python train.py --n_layer=10 --norm="layernorm" --positions="rope" --rope_base=10000.0 --attn_scale=0.0884 --init_std_up=0.021 --beta1=0.9 --lr_head=0.0358 --warmup_steps=386 --doc_mask=true
MLP neurons of a small language model. Each row is named by its layer, matrix (up: input weights; down: output weights) and neuron, and shows model dimensions 64-127. Each number is 128 + 24 x the weight over its row's rms, rounded and kept within 0 to 255.
After each neuron's rows, "fires on" lists the tokens most often at its 100 highest values on Wikipedia text that the model never trained on. A number after a token or word is its count.

L3.up117 [115 173 143 162 119 166 163 107 137 103  99 115 131  89 171 130 121 148 114 134 140  94 135 134 165  58  99 142  73 127 121 144 161 129  94 165 161  93 100 146 100 156  91  88 138 142 129 136 109 159  94 155 128 142 139 131 114 136 144 131 173 148 146 106]
L3.down117 [ 89 167 153 108 128 129 112 164 118 128 133 137 173 111 120 111 100  72 117 146 123 142 131 161 147 144 151 100  97 143 116 139 144 109 142 131 119 112 128 143 161 134  87 139 102 123 126 163 126 169 115 118 180 103 128 137 103 130 118 101 134 123 151 126]
fires on: ", " 33, ", A" 10, " to " 9, " | A" 9, "au" 8, " and " 7

L6.up40 [123 138 164  69 117 136 128 146 135 114 117  93 118 107 137  86 155 160 121 134 111 147 108 131  90 132 160 142 125 179  92 145 145 140 140 159 173 151 126 137 124 140 144 122 123 110 119 111 134  85 160 139 123 123 167 147 133 197 167 151 142 148 129 125]
L6.down40 [123 157 149 107  81 152 108 120 116 117 127 161 121 130  92 193 131 159 128 162 101 137 125 152 103 113 142 120 106  95 156 145 100 154 105 100  97 136 116 120 133 122 161 157 153 158 121 130 117 112 110 145 119 141 124 166 134 134 130 137 144 128 153 103]
fires on: "al" 24, "y" 16, "is" 12, " N" 6, "p" 5, "m" 4

L6.up1148 [159 119 100 122 130 123 128 109 166 144 130 123 108 147 126 113 168 135 139 124 141  92 108 170 120 141 125 146 133 122 134 176 117 131 102 134 135 139 121 155 129 149 121 164 102 105  75 140 142 128  92 157 100 125 143 134 124 111 167 123 130 147 158 128]
L6.down1148 [177 138 170 120 119 143 144 140 128 159 111  97 130 112 133 146 128 137 134 117 111 154  98 116 104 129 157 109 136 146 114 127 161  97 102 121  83 132 188 149  91 113  78 100 116 125 118 122 110 135 104 123  96 128 104 110 144  89 141 112 136 150 115 133]
fires on: " c" 37, " C" 5, " n" 4, " |  | C" 4, ", c" 4, "al" 4

L6.up531 [112  85 107  60 137 125 157 137 158 143 141 131  74 115 140 164 150 148 123 155  94 152 107 133 139 126 139 133  97 131 147 146 114 141 143 129 138 135 128 157 116 202  95  94 196 128 179 103 122 149 138 108 132 125 148 122 122 100  92 142 155 159 138  95]
L6.down531 [102  92 129 131 112 154 121 117 123 160 118 160 146 123 104 105  74 135  85 174 130 168 148 112 102  89  90 113 148  82  84  85 118 125 150 180 158 133 109 101 153 140 100 155 140 144 159 111 104 114 150  96 105 140 136 121 124 107 109 102 133 117  95 146]
fires on: " Mar" 17, " ag" 10, " St" 7, " Port" 7, " Saint" 6, "ç" 6

L6.up588 [117 107  94 155 147 147 124 113 129 111 156 108 115 109  94 130 145 183 159 132 138 174 119  97 103 145 105 120 105 136  81 124 147 132 147 139 151 133 124 109 152 131  76 123 112 141 127 146 129 133 153 155 157 138 139 162 132 149 168 133 122 135 166  73]
L6.down588 [119 122 142  91 135  98 110 118 114 127 123 140 127 140 164 155 150 116 124 134 150 105 126 109 115 138 174 141 130 126 174  91 146 155 106 110 154 139 103 133 148 118 156 143 132 154 149 114 104 131 115 135 132 112  94  91  83 185  94 125 128 126 119 171]
fires on: " |" 41, " | " 15, ")" 7, "." 4

L3.up123 [152 164 151  95 124  85 129 102 143 154 142  92 125 107 159 133 151 103 122 123  86  84 117 138 118  83 162 132 137  91 140 183 130 110 106 152 154 111 152 164 159 122 112 110 151 129 135 123  98 159 106 133 128 105 149 143  86 137 149 142 136 120 146  93]
L3.down123 [105 122 146  93  99 121 123 139 129 144 145 132 137 102 103 123 118 150 120  84 128 132 169 154 154 146  91 158 123  94 157  84 122 133  73 116 106  73 113 133 137 145 120 149 143 111 126 156 103 117 153 116 158 156 114 107 146  95 141 126 128 179 128 112]
fires on: " Em" 23, " Sam" 10, " prom" 9, "v" 8, " Ed" 7, " Alex" 6

L2.up273 [127 167  85 134 157 116 124 175 116 150 166 106 125 111  71  90 107 151 122 104 123 134 133 103 137 108 154 144 114 157 113 130 142 204 152 139 124 123 130 144 102 133 126 128 122 168  98 173 122 139 160 134 153 152 116 122 128 155 156 156 111 147 146  95]
L2.down273 [133 105 135 104 145 141 128 136 132 171 119 132 154 114 138 124 152 116 151 134 155  91 150 119 136 181 119 146 128 142 148 118 149 117 149 160 111 117 113  98 132 119 116 137 142 118 126 125 124 166 137 140 112 170 149  75 112 147 125 131 146 123 140 146]
fires on: " str" 14, "j" 11, " Jr." 10, " Charles" 9, " Str" 7, " vocals" 5

L6.up1218 [104 136 139  84 132 125 145  90 167 170 164 176 109  81 150 153 146 114  86 134 101  80 107 133 159 116 130 128 139  84 135 124 151 114 155 111 166 147 149 165  96 111 108 129 151 158 127 114 108  91 152 120 151 128 148 128 145 149 149 152 130 128 148 126]
L6.down1218 [ 96 166 146 129 141 166 142 128 156 127 144 118 127 132 122  92 122 123 118 167 130 133 138 114 109 117 133 118 155 142 139 103 142  92 107 120 132 146 145  79 128 132 144 107 141  99 136 135 148 135 161 147 105 122 129 162  66  57  83 111 129  77  83 118]
fires on: " was the" 17, " in the" 13, " | T" 9, " the" 8, " —;" 5, " as the" 5

L2.up1016 [136 108 159 153 112 126 113 130 148 181 137 126 138 114 142 117 134 129  97 131 120 133 137 140 127 117 135 142 151 116 122 103 110 112 127 154 105 115 154 165 147 140  71 121 139 132 129 173 101 130 104  98 152 106 161 193 158 150 115 130 118 156 136 143]
L2.down1016 [146 107 111 131 128 152 153 109 113 162 170 119 170  91 154 100 172 164 127 155 130  97 119 107 125 139 109  86 157 139 154 105 121 164 123 149 147 129  86 127 131  98 112 144 147 148 114 136 128 141 141 128 129 123  99 139 163 102 118 142  96 134 139 156]
fires on: "\" |" 33, "\" (" 18, "\" –" 6, "\"," 6

L6.up399 [166 138 122 124 143 103 138 110 148 123 158 114 100 116 166 130 117 154 151  60 157  71 132 141 110 100 135 104 164 153  99 119 118 159 140 169 146 110 150 138 119 118  98 159  95 118 136 148 104 136 140  84 141 128  97 131  88 153 158 124 130 144 144 124]
L6.down399 [140 126 136 103 134 150 141 146 118 139 138 133 101 164 115 133  95 121 101 186 161 133 138 185 119 105 104 157 148 121 168 145 152  99 146 115 148 113 109 120 152 136 114  99 169 169 137 124  83 139 112 139 125 126 136 135 155 160  78 134  97 157 132 128]
fires on: "p" 17, "b" 16, "mer" 7, "ach" 5, "mit" 5

L3.up1289 [124 158 145 168 127 129 180 105 140 140 145 138 114 137 152 117 115 161 149 127 104  90 131 103 128 147  79 140  94 185 145  92 130 149  81 161 134 144 141 133 145 106 139 157  86 123  66 111 103 132 158 127 117 121 132 166 117 119 116 126 113 125 130 140]
L3.down1289 [169 133 130 147 132 159  77 105 164  91 113 106  92  84 120 164 166 146 133 155 142 138 121 141 161 107 114 130 126 105 138 154 130  91 132 116 117 144 165 139 122 103 116 151  91 101 140 125 102 119 133 124 123 116 111  92 132  85 127 140 118 153 119  78]
fires on: "ov" 20, "om" 15, "ev" 8, "im" 7, "iv" 7

L3.up1137 [161 146  93 141 120 111  94 155 103 139 121 113 118 152 152 149 135 189 142 146 148 158 109 113 127 121  76 129  73 123 122 116 167 110  93 115 136 171 129 113 119 127 134 115 133 192  94 130 127 155 136 118 118 127 127 135 119 145 111 107 136 162 106  82]
L3.down1137 [177 157 133 147 119 133 112 131 131 152  85  96 179 122 144 120 101 141 121 131 138 107  90 111 103 135 121  98 188 108 126  78 106 169 123 101 108 150 149 124 121 163 152 101 114 135 158  67 110 147 111 130 140 134  88  96 143 112 178 167 126 185  80 152]
fires on: "ul" 16, "at" 15, " al" 7, " sat" 7, "od" 7, "as" 7

L2.up1053 [120  77 153 104 163 176  95 103 118 135 116 167 123  96 149 101 123 151 130 157  85 129 142 155 124 134  93 178 129  68 148 129 131 118 124 151 144 153 124 134 127 122  62 139 112 148  93 145  84 145 161 130 139 116  95 137 153 114 129 142 120 141 108 141]
L2.down1053 [118 100  93 120 148 159 114 125 143 127 145 119 154 151 129  96 114 158 109  91 124 127 108 127 133 154 165 100 179 144 135 103 153 143 121 159 145 132 154 133 121 164 143 132  95 137 105 145 105 116 124 137 137 117 124 153 123 112 150 148  99  94 134 106]
fires on: ")," 20, "\"," 13, "s)" 9, ") and" 8, "\" and" 6

L3.up908 [108 128 141 118 108 167 105  73 121 154 127 153 142  83 194 131 154 126 125 113 142 145 154 134 113 122 143 132 130 107 137 161 138 174 118 108 194 108 131 138 171 131  81 132 132 118 147 153 171 189 105 153 162  92 120 145  95 119 132 146 138 145  98 103]
L3.down908 [124 123 101 125 159 139 166 125 127  91 123 151 121 166 139 169 168  82 129  94 127 136 113  99 136 122  84 127 113 132 171  75 106 110  99 120 115 128 133 165 113 159 154 131 133 116 192  99 127  77 116 128 121 121 128 170  82  97 103 134 118 118  84 135]
fires on: "ed" 28, "e" 12, " and " 10, "um" 9, " a" 5, "us" 4

L3.up738 [136 112 127  90 128 111 114 117 174 125 153 129 147 121 154 165 122 171 134 115 127 141 109 135 113 119 146  78 131 164 113 130 143 120 138 157 121 199  82 103 144 149 130 156 128 137 116 147 138 139 106 121 134 173 138 125 130 115 147 121 162 145 152 153]
L3.down738 [141  62 133 113  99 135 163 144 132 110 124 138 146 110  98 126 122 137  79 137 112 124 126 121 112 103  94 109 123 111 122 154 147 121 138 127 130  93 170 135 104 131  97 123 148 139 147 176 139 120 166 151 150  81 134 136 151 144 194 160 109 120  84 114]
fires on: " and" 22, "ic" 13, "ly" 9, "ial" 8, ", before" 4, "ed and" 4

L3.up236 [131 167 123 130 211 117 104 123 106 123 101 148  69 128 142 145  91 130 160 116 121 124 152 123 134  73 123 119 133 103 133 108 107 109 118 149 126 150 121 118 110 142 135 126 126 183  97 153 128 134 102 128 162 179 122 131 115  98 113 151 162 141 155  85]
L3.down236 [ 96 107 131 143 142 169  97 144 149 122 131 156 108  76 109 116 126 174 152 117 156  98 164 103 153  98 109 111 100 108 150  93 121 148 116 129 186  98 107 141 181 135 106 145 143 107  96 205 139 109 112 159 122 102 137 132 122 147 133 137 125 144 101 115]
fires on: " U" 24, " M" 16, " of M" 8, " G" 7

L3.up1527 [164 178 152 129 166 122 159 102 113 108 124 162 137 107 154 129 161 148 119 152  85 146 102 191  95 133  87 143 117 119 112 148 109 153 123 146 103 168 110 132 146 132 169 122  93 146 127 130 109 112 165  87 148 149 146 127 151 160 105 114 164 121 156 142]
L3.down1527 [148 148 168 128 153 122 170 100 155 105 110 130 156 129 150 170 143 105 131 161 118 134  87 146 115 140 160 164 164 113 111 132 127 142 108  60 156 109 112 124  77 134 136 107 107  72 134  86 101 134 138 120 191  97 106 151 144 149 105  89  98 112 106 135]
fires on: " Mon" 25, " no" 22, " No" 8, "ic" 8, " mon" 7, "mon" 7

L3.up974 [ 93 108 129 116 167  70 131 129 121 108 111 184 112 123 138 110 153 139 125 113 128 162 141 113 147 142  94 126 134 137 101 109  95 112 142 182 112 138  95 137 137 134 113 136 115 113 170 117 124 137 107 135 145 138 147 181 105  87  98  98 145 126 151 137]
L3.down974 [ 96 109 106 115 104 140 134 154 125 106 151 119 118 139 170 116  97 150 114 132 144 131 109 134 151 157 113 143 143 144 136 149 119  59 159 130 130 106  86 179 129  97 137 101 108 169 158 145 152 147 115 173 138 127 138 123 104 118 144 121 110 137 187 123]
fires on: " M" 35, " | M" 15, " of M" 13, ", M" 11

L2.up789 [141 101 135 128 179 149 151 132 106 106 123 158 125 119 128  87 135 146 106  76 104 197 147 119 122 123 138 123 128 150 116 151 111 132 129 184 116  90 116 144  96 170 117 132 130 151 117 126 145 105  89 141 151 120 132 154 122 124 151 143 142 120 142  61]
L2.down789 [126 174 129  98 119 144 125 188 102 129 149 106 131 108  66 175 147 106 113 128 112 135 188 109  91 147 161  80 189 146 176 129 148  78 123 100  54 133 144 114 123 131 144 126 122 101 129  88 111 123 107 112 131 123 123 102 105  79 142 134 124 112  96 143]
fires on: " F" 24, " | F" 20, "- F" 17, " of F" 8, "| F" 8, "; F" 4

L2.up616 [168 135 142 110 185 121 129 137 151 127 125 115 158 155 141 134 129 153  83 132 134 119 105 126  76 144 137 120 121 108  90 126 156 148 130 159 148 103  96 200 158 142 138 187 158 132 181 104 114 108 132 137 146 168 142 123 145 186 144 131 130 149 151 133]
L2.down616 [155 132 114 128 151 149 117 149 150  81 153 127 102 148 125 114 134 148  81 165 120 130 100 132 134 122  98 150 197 133 134 150 103 143  71 153 112 138  88 154 133 113 138 134 125 104 168 101 131 121  78 146 163 121 144 131 158 181 136  77 101 131 148 106]
fires on: " Mon" 23, " ab" 10, " Man" 10, " mon" 8, " prot" 8, " arm" 7

L2.up26 [121 116 148 135 166  74 190 120 140 104 141 155 125  79 159 123 178 168 111 100  88 106  94 139 122 127 124 123 129 138  89 179 124 100 135  91 166 126  86 172 131 154 133 129 124 126 119 151 114 158 126 121 168 121 124 131 146 149 127 132 122 146 141 135]
L2.down26 [ 92 101 134 154 117 168 133 124 144  84 126 127 161 150 151 120 119 146 131 137  97 180 122 144  88 128 126 119 157  99 146 132 142  70 152 111 136 133 119 105 119  95 134 125 121 186 112 127 125 146 106 150 125 124  99 153 126 138 144 103 113 115 164 125]
fires on: " M" 49, " | M" 30, ", M" 6, ": M" 4

L3.up1006 [142 137 126 101 180 122  93 108 105 137 121 134 131 122 116 140  87 150  82 117 160 113 132 150 146  67 114 100 114 119 152 131 166 135  78 129 143 120 120 128 149 121 130 132 118 130 133 118 112 120 110 131 130 105 126 146 142 138 133 150 169 159 119 135]
L3.down1006 [174 114 144 170 104  92 115 137 101 120 109 101 133  87 105 142 129 109 109 131 135 105 167 137 125 125 157 159 103 178  96 194 113 105 157 148 114  88 106  93 109 136  98  98 110  95 144 165  97 124 124 118 119 112 159 117 131 141 150 135 110 201 156 107]
fires on: "r" 17, "==C" 13, "C" 7, "-c" 7, " production" 6, "ic" 5

L3.up293 [104 112 137 147 118 127 146 163 108 142  63 158 155 160 132 147 149 101 119 108 154 103 184 152 140  98 137 102 136 125  92 176 149 128 123 137 135 134 126  93 145 141 131 101 117 144 114 126 135 110 104 105 122 120 125 105 163 117 157 119 131  97 165 146]
L3.down293 [125 135 121 111 165 142 134 167 151 108 171 113 139 117 123 114 102 131 145 125 169 138 166 192 107 112 129 112 167 149 140 130 102 115 133 136 138 103 107  83 132 120 160 148 106 143 102  85  85 116  73 132  95 141 163 116 141 109 160 134 147 118 137 151]
fires on: "F" 29, " cons" 21, " int" 19, " ext" 6, " Cons" 4

L6.up834 [133 107 131 147 127  88 138 154 121  97 105 147 133  94 148 141 154 173  99 122 110 150 110 166 128 105 111 143 120 133 118  93 130 145 153 161 169 150  89  99  99 110 131 128 164 153 143 109 163 116 104  99 153 129 136 127 121 121 143 121 159 121 131 100]
L6.down834 [153 166 133 132 146 145 136 140 110 136 147 147 221 142 125 137  99  55 151 175 104 140 125 127 117 107 151  92 151  92 152 139 104 160 112 138 142 152 123 118 137 122 153 131 125 167 122 118 145 134 108 128 141 177 154 103 158 134 110 165 137 126 117 122]
fires on: "s" 53, " are" 17, " is" 13, "es" 5

L2.up178 [140 136 139 130 102 120 128 103 136 122 139 157  74 113 158 109 142 103 116 155 100 164  90 148 102 167 118 149 108 166 118 188 151 107 111 107 119 106 171 145 148 137  87  93 104 138  99 152 149 129 121 115 131  99 167 102 125 119  95 161 160 112 152 130]
L2.down178 [127 129 121  97 116 113  93  93 163 151 135 105  88  93 127 125 101 127  93 185 151 118  99 153 135 117 128 155 130 162 147 127 193  98 146 157 109 145 124 160 145 125 134  82 121  96 144 121 142 144  79 163 169 132 112  91  86 163 116 136 110 162 177 136]
fires on: "\n" 19, " Assembly" 10, "\n\n" 10, " won" 9, " represent" 8, " hold" 8

L2.up658 [122 144 129 120 155  77 138 142 105 114  98 169 113 153 142  80 143 174  99 129 147 137 136 127 104 110 103 105 123 166 101 143 107 138 129 169 150 143 107 140 134 113 112 130 113 133 120 104 122 138 162 156 173 165 111 108 143 135 108 161 120 118 149 149]
L2.down658 [129 106 128 117  94 157 116 118 134 145 148  97 161 135 129 130 130 131 119 123 153 130 134 131 140 138 115 126 157 129 143 128 118  89 130  76 144 126 144 156 129 110 126 128 128 157 133 113 172 125 110 143 134 121 151 113 101 130 160 185  92 152 150 120]
fires on: " M" 39, ", M" 29, " | M" 12, " of M" 5

L3.up1077 [101 140 172  74 155 132  89 119 139 146 112 183 109 126 134 121 138  85 147 143 110 114 111 134 146 133 130 140 115 115 107 154 133 142 180 125 157 133 127  94 161 174 146 106  95 108  88 118 130 100 141 121 132 186 114 143 146 120 111 137 176 125 143 149]
L3.down1077 [141 178 145 153 169 144 133 116 128 138 119 152 197 125 123 145 133 123 103 112 165 128 144  92  87 162 144 123 159  96 100 117 112 175 137 125 130 114 132  82 118 136 100 110 147 167 120 150 141 135 108 135 157 138 156 132 190 168 164 120 120 145 103 120]
fires on: "+" 19, "'" 17, " Sc" 11, " gu" 7

L2.up1264 [137 127 168  92 128 144  96 133 104  97 130 126 110 131 165  97 165 181 118 109 104 126 132 106 117 135  83 137 143 144 145 120 125 115  83 168 131 132 142  95 133 143 124 148 149 107 119 135 145 130 150 148 129 102  84 123 141 135 158 101 124 103 162 114]
L2.down1264 [145 121 118 155 117 159 161 103 122 129 167 147 128 140 153 177 158 111 112 129 101 137 105 102 107 141 140 129 132 115 106 122  92 100  90 144 146 148 135 176 130 111 153 178 118 113 162 124 115 113 147 139 120 142 148 159  99 178 146  80 110 135  74 180]
fires on: "ö" 21, "ä" 14, "ü" 13, "ck" 7, "ø" 6, "n" 6

L2.up1095 [111 146 129 158 121 134 111  67 141 126 103 130 142  79 132 171 123 131 120  98 125 134 144 162 130  88 136 174 105 145 125 136 149 104 139 129 131 180 126 144 156 124 122 155 101 159 137 108 124 116 140 166 142 138 132  99 145 153 147 168 140 166 107 125]
L2.down1095 [103 104 125 115 136 119 102  99 115 128 124 116 106 125 135 121 111  85 126 133 152 145 115 101 117 179  97 122 133 160 126 109 122  77 128 128 117 100 101 125  98 154 131  99  86 106 118  89 146 115 155 127 127 109 153 131 127 124 136 137 166 168 130 146]
fires on: " sp" 39, "uk" 13, "er" 8, " is" 8, " ship" 7

L2.up298 [129 119 149  97 137 114 117 131 101 128 124 125 117 124 179  73 128 151 103 128 133 125 113 128 116 122 112 121 146 129 131 153 123 130 110 166 158 122 100 118  79 131  95 116 133 116 126 140 131 115 174 151 159 137 121 148 118 143  95 139 139 146 106 131]
L2.down298 [122  63 129 160  99 120 104 132 118 113 136 119 117 168 120 111 138  78 112 142 136 145 103 146 120  83 143 144  95  87 133 119 110  95  94 149 100 159 153 171 132  90 137 145 110 146 113 149 155 126 153 138 108 159 129 140 141 108 110 114 120 101  93 104]
fires on: " Gu" 40, " Med" 5, "15" 5, "14" 5, " Western" 5

L2.up709 [148 114 121 131 114 150 147  92 162 131 130 125 102 124 142 125 133 154  95 130  71 144 114  88 126 111 106 155 124  99 124 117  83 107 109 175 142 155 144 125  98 104 100 147 173 149 156 100 101 182 151 152 155 162 123 164 154 144 135 121 151 118 161 129]
L2.down709 [136  82 116 134 108 146 120 155 168 107 108 130 173 135 144 101 102 139  92 105 164 107  83 105 127 119 159 117 191 144 150 110 149 132 156 161 140 128  65 150 104 144 110 136 129 125 110 122 127 137 101 116 120 108 120 137 156  98  93 135 132 116 146 126]
fires on: "\"," 35, " | MF" 14, "\" and" 10, " | DF" 9, "\" –" 6, " | FW" 6

L3.up44 [142 124 138 165  93 127 124 120 178 164 134  91 111  95 139 139  97 137 163  75 110  99  95 155 123 111  87 129  93 175 108 135 125 150 153 114 107 144  98 166 140 112 106 130  99 148 113 122  93  94 161 115 155 116 151 134  96 109 112 151 135 153 171  93]
L3.down44 [ 82  99 137 159 125 115  98 157 116 123 145 173 112 131 102 148 136  69 149 156 104 137 139 134 150 166 156 113 111 103  97 115 105 152 153 166 101 130 129 148 163 144 122 128 145  63 134  98 151 174 128 158 122 170 153 127 135 103 102 127 140 111 118 165]
fires on: "." 43, "\n" 20

L6.up315 [124 152 138 133 166 151 150 131  89 101 127 122 108 185 136  87 115 161 103 116 146  66 133 120 109 127 124 152 146 146 115  91 115 137 106  98 123 146 130 152 100 115 117  96 142 153 120 124 124 176  54 136 106 110 138 157 123 125 125 224 136 112 171 110]
L6.down315 [108 114 149 141 111 170 130 118  82 115  98 122 118  64 150 133 112  98  75  93 162 127 143 157 151 101 126 162 142 132 154 118 119 179 172 108  88  77 100 174 195 113 138 157 160 106 116 121 126 110 109 150 113 117 133 121 135 165 116 111 119 142 130 156]
fires on: " al" 24, " M" 11, " Al" 6, " of M" 5, " f" 5, "Al" 4

L3.up1043 [101  81 134 127 114 103 106 120 134 129 137 122 105 103 156 105 116 170 110  87 105 134 125 145 125 118  73 179 128 149  99 141 111 156 188 171 118  99 133 145 145 177  50 129 101  94 124 137 134 149 196 142 150 121 146 161 108 139 140 112 112 140 127 115]
L3.down1043 [127 153 116 109 136 163 131 134 129 159 112 131 152 138 117 154 142 126 131 147 144  71 127 100 119 121 134 125 160 159 125 107 160 147 105 133 134 105 122 156 133 117 137 122 126 118 142 145 135 113 161 100 118 216 146 120 148  69  99 133 126 106 132 140]
fires on: "." 93

L6.up510 [101 151 153 127 155 132 153 111 151 196 127 111 159 121 110 166 101 115 122 115  75 119 158 111 107 124  95 145 109 151 169 174 123 145 115 148 122 120 148 148 126 126  84 151 162 174 149 132 159 114 137 102 137 162 114 142 155 114  97 119 116 119 124 147]
L6.down510 [ 98 114 151 123 158 134 118 131 133 115 134 148 183  99 122 156 135 103 119 119 100 122 193 142  86 164  84 111  36 169 139 128 102  80  86 137 117  94  85 118 102 129  87 101 112 155 168 133 148  82 136  87 128 168 130 143 131 166 139 115  95 117 134 151]
fires on: "E" 25, " (E" 12, "==E" 11, " high" 5, " El" 5, " often" 5

L2.up960 [128 155 156 166 106 136 145 163 181 134 113 106 115 142 172 131 131 137 136 103 139 128 116 150 116 127 144 164 123 152 147 148 126 133 160 128 124 146 101 149 107 120 138 117 144 109 128 111 143 123 108  98  84 123 125 133 113  98 150 150 112 133 132 123]
L2.down960 [156 166 148 168 140 118 140 147 116 157 153 132 135 125 137 172 123 127 214 118 118 124 129 127 109 110 147 133 131 153 116 149  93 122 129 148 130 122 104 153 144 140 159 111 142 126 159 110  96 115 136 134 120 179 110 119 124 147 121 116 109 119  98 165]
fires on: " Le" 35, " de" 17, "é" 12, " Ch" 7, " trib" 6

L3.up1000 [162 145 143  91 132 123  83 115 123 126 135 139 127 140 176  94 117 118 116 122 118 119 101 152 110 115 110 145 138 108 119  99 146 174 145 113 147 133  96 122 102 109 116 109 176 115 171 167 112 132 108  50 141 131  97 139 120 108 116 153 175 121 124 145]
L3.down1000 [144 139 157 143 142 102 149 155 123 101 111 111 132  82  97 142 119 124 106 140 160 143 158 113 153 124  72 117 122 111 127  99  99 137 129 132 114  97 127 118 137 121 153 143 164 134 156 117 115 141 119 146 116 120 123 142  86 129 118 127  39  97 117 108]
fires on: " |" 64, "  " 7, "ic" 5, "i" 4

L2.up1368 [122  87 117 141 122 139 143 141 109 110 143 153 114 112 117 127 159 118  90 109 105 106 168 120 117  99 104 136 119 140 114 118 143 142 168 146 112 148 158 146 119 130 170 130 214 140  92 143 131 117 125 124 101 140 125 153  77 119 139 148 144 144 202 126]
L2.down1368 [124 188  86 139 112 165 147 175 111 124 122 183 139 138 111 118 128  74 102 102 159 123 155 114  78  81 173 112 187 147 154 142 150 131 125 132 116  88 106 102 148 153 146 164 124 194 107 100 119 110 102 112 110 110 157 124 164 109 127 126  93 108 177 125]
fires on: "F" 14, ", F" 13, " F" 13, "- F" 11, "| F" 9, " | F" 7

L2.up909 [129 117 123 137  71  99 128 107 125 133  99 162  79 122 124 162 149 135 125 123 139 140 133 131 122 139  68 140 137 125 158 145 150 163 112 146 151 125 153 122 148 102 103  72 127 134  89 146 136 111 163 147 133 123 169 147 121 107 113 173 153  89 156 140]
L2.down909 [ 89 134 131 102 115 111 125 114 125 193 145 137 163 131 113 144  69 117 153 114 116 138 104 144 118 114 155 128 172  77 158 134 179 125 147 127 119 109 146 128 110 186 145  94 133 136 128 133 136 116 115 174 170 134 114 110  49 150 144 142 110 133 116 141]
fires on: " Division" 17, " represent" 15, " won" 6, " elected" 5, " represented" 4, "istrict" 4

L2.up991 [110 168 131 163 133 128 120 141 109 106 115 120 114 105 153 133 131 111  81 141 113  79 107 103 138 114  99 112 133 167 113 159 135 150 103 128 135 177 135 142 118 123 162 135 105 138 107 136 128 119 112 123 119 136 147 157  97 118  86 173 172  96 117 122]
L2.down991 [ 90 105 117 117 117 162 152 152 126 121 110 138 136 154 119 101 150  75  98 153 104 106 137 136 115 151 149 147 127 154 118 184 167 119 109 138 120  96 128 137 186 145 163 106 156 159 137 157 110 121  97 133 149 122 114 116 110 132 128 120 152 111 119 166]
fires on: " A" 31, " | A" 14, ", A" 13, "| A" 11, " I" 9

L2.up272 [136  83 111 137 169 138 126 144 140 181 168 123 111 144 129  77 134 120  91  97 123 158 126 118 117 113  75  94 133 152 128  95 140  93  98 149 115 152 131 158 165 160 155 140 144 106 134 132  99 141 120 168 132 143 158 122 160 181 130 145 142 149 166 109]
L2.down272 [114 162 107 167 100 111 141 137 140 166 138 147 114 116 116 105  90  71 102 140 145 115 126 111 160 139 122 120 140 150 136 142 155 117 118 133 158 124 151 159 195 112 126  88 129 112 121 133 110 135 129 180  93 143 147 101 184 153 136  99 148 145 177 151]
fires on: " Br" 23, " tr" 19, " br" 15, " gr" 15, " str" 9, " Gr" 9

L2.up743 [125 137 161 139  79 123 114  93  86 178 173 126 133 146 125 134 132 126 111 110 169 159 110  89 164 114  87 119 118 121 125 151 116 147 133 167 139 134 114 138 126 152 117 121 149 119 129 110 161 125  76 120 123 107 128 137 142 125  98 154 102 109 155 139]
L2.down743 [101 160 147 150  71  79 159 103 109 149 157 101 155 118 135 106 134 101 184 121 136 149 107 122 167 106 122 108 132 129  76 127 144 128 145 135 150 110 131 153 126 144 122 127 123 107 191 101 119 103 105 117 125 117 125 123 148 129  89 130  62 140 142 148]
fires on: " Re" 40, " Le" 36, " Ne" 12, " ne" 9

L6.up664 [169 145 184 134 158 118 137  89  74 144 111 137 110 110 142 172 132 121 106 192  48 148 144 147 119 181 146 116 130 175 103 124 139 143 122 123 119 128 159 149 129 146 129 111 116 175 114 113  79 114 132  84 125 164 139 136 178 101 119 110 167 113 172  74]
L6.down664 [132 138 106 149 111 157  98 145 168 123 107 171 143 138 144  92 158 154 106 113 144 129 137 133 110  92 113 138 142 109 177 166 107 115 101 116 171 108  92 135 111 122 143  96 141 115 163 113 174  85 107 145 124 115 194 123 134 145 117 136 136 134 112 119]
fires on: " | F" 15, " | T" 10, "U" 10, "R" 10, " | N" 5, "s" 5

L3.up1516 [113  82 113 134 106 144  80 129 107 133 120 109 132 139 142 151 115 156 131 115 151 118 136 129 121 103 113 120 112 175 123 132 142 145 156 143 138  92  93 163 126 177 110 170 115 108 115 119 129 153 145 130 141 117 125 139 153 126 134 149 157 124 113 103]
L3.down1516 [173 126 137 125 157 104 128 153 132 112 127 149 153 125 119 117 102 144 147 125 125 125 103 129 130 107 141 140 122  89 115 108 161 141 133 108 107 130 111 177 126 108 122 119 117  70 119 178 129 132 122  91 136 123 162 103 120 119 107 126 105 111 129 143]
fires on: ", and" 78, ")" 10

L2.up1103 [128  89  86 166 123 123 160 137 116 169 163 125 160 119  89  93  99 112  64 119 124 156 141 109 127 145  92 124 112 122 165 105 175 110 100 174 144 126 144 151 112 121 141 119 117  91  92 114 139 140 156 145 116 152 124 119  75 114 128 129 123 129 173 155]
L2.down1103 [145 121  91 139 119 113 164 163 139 148 179  98 140 113  83 110  91  97  88 133 122 144 158 134 128 114 121 123 123 101 167 152 172  93 135 103 122 114 135 139  98 122 132 121 131 107 116 107 110 113 134 151  87 114 140 110 128 145 146 141 100 145 129 173]
fires on: " Ar" 37, " Dr" 21, " Gr" 17, " gr" 10, "gr" 6, "Ar" 5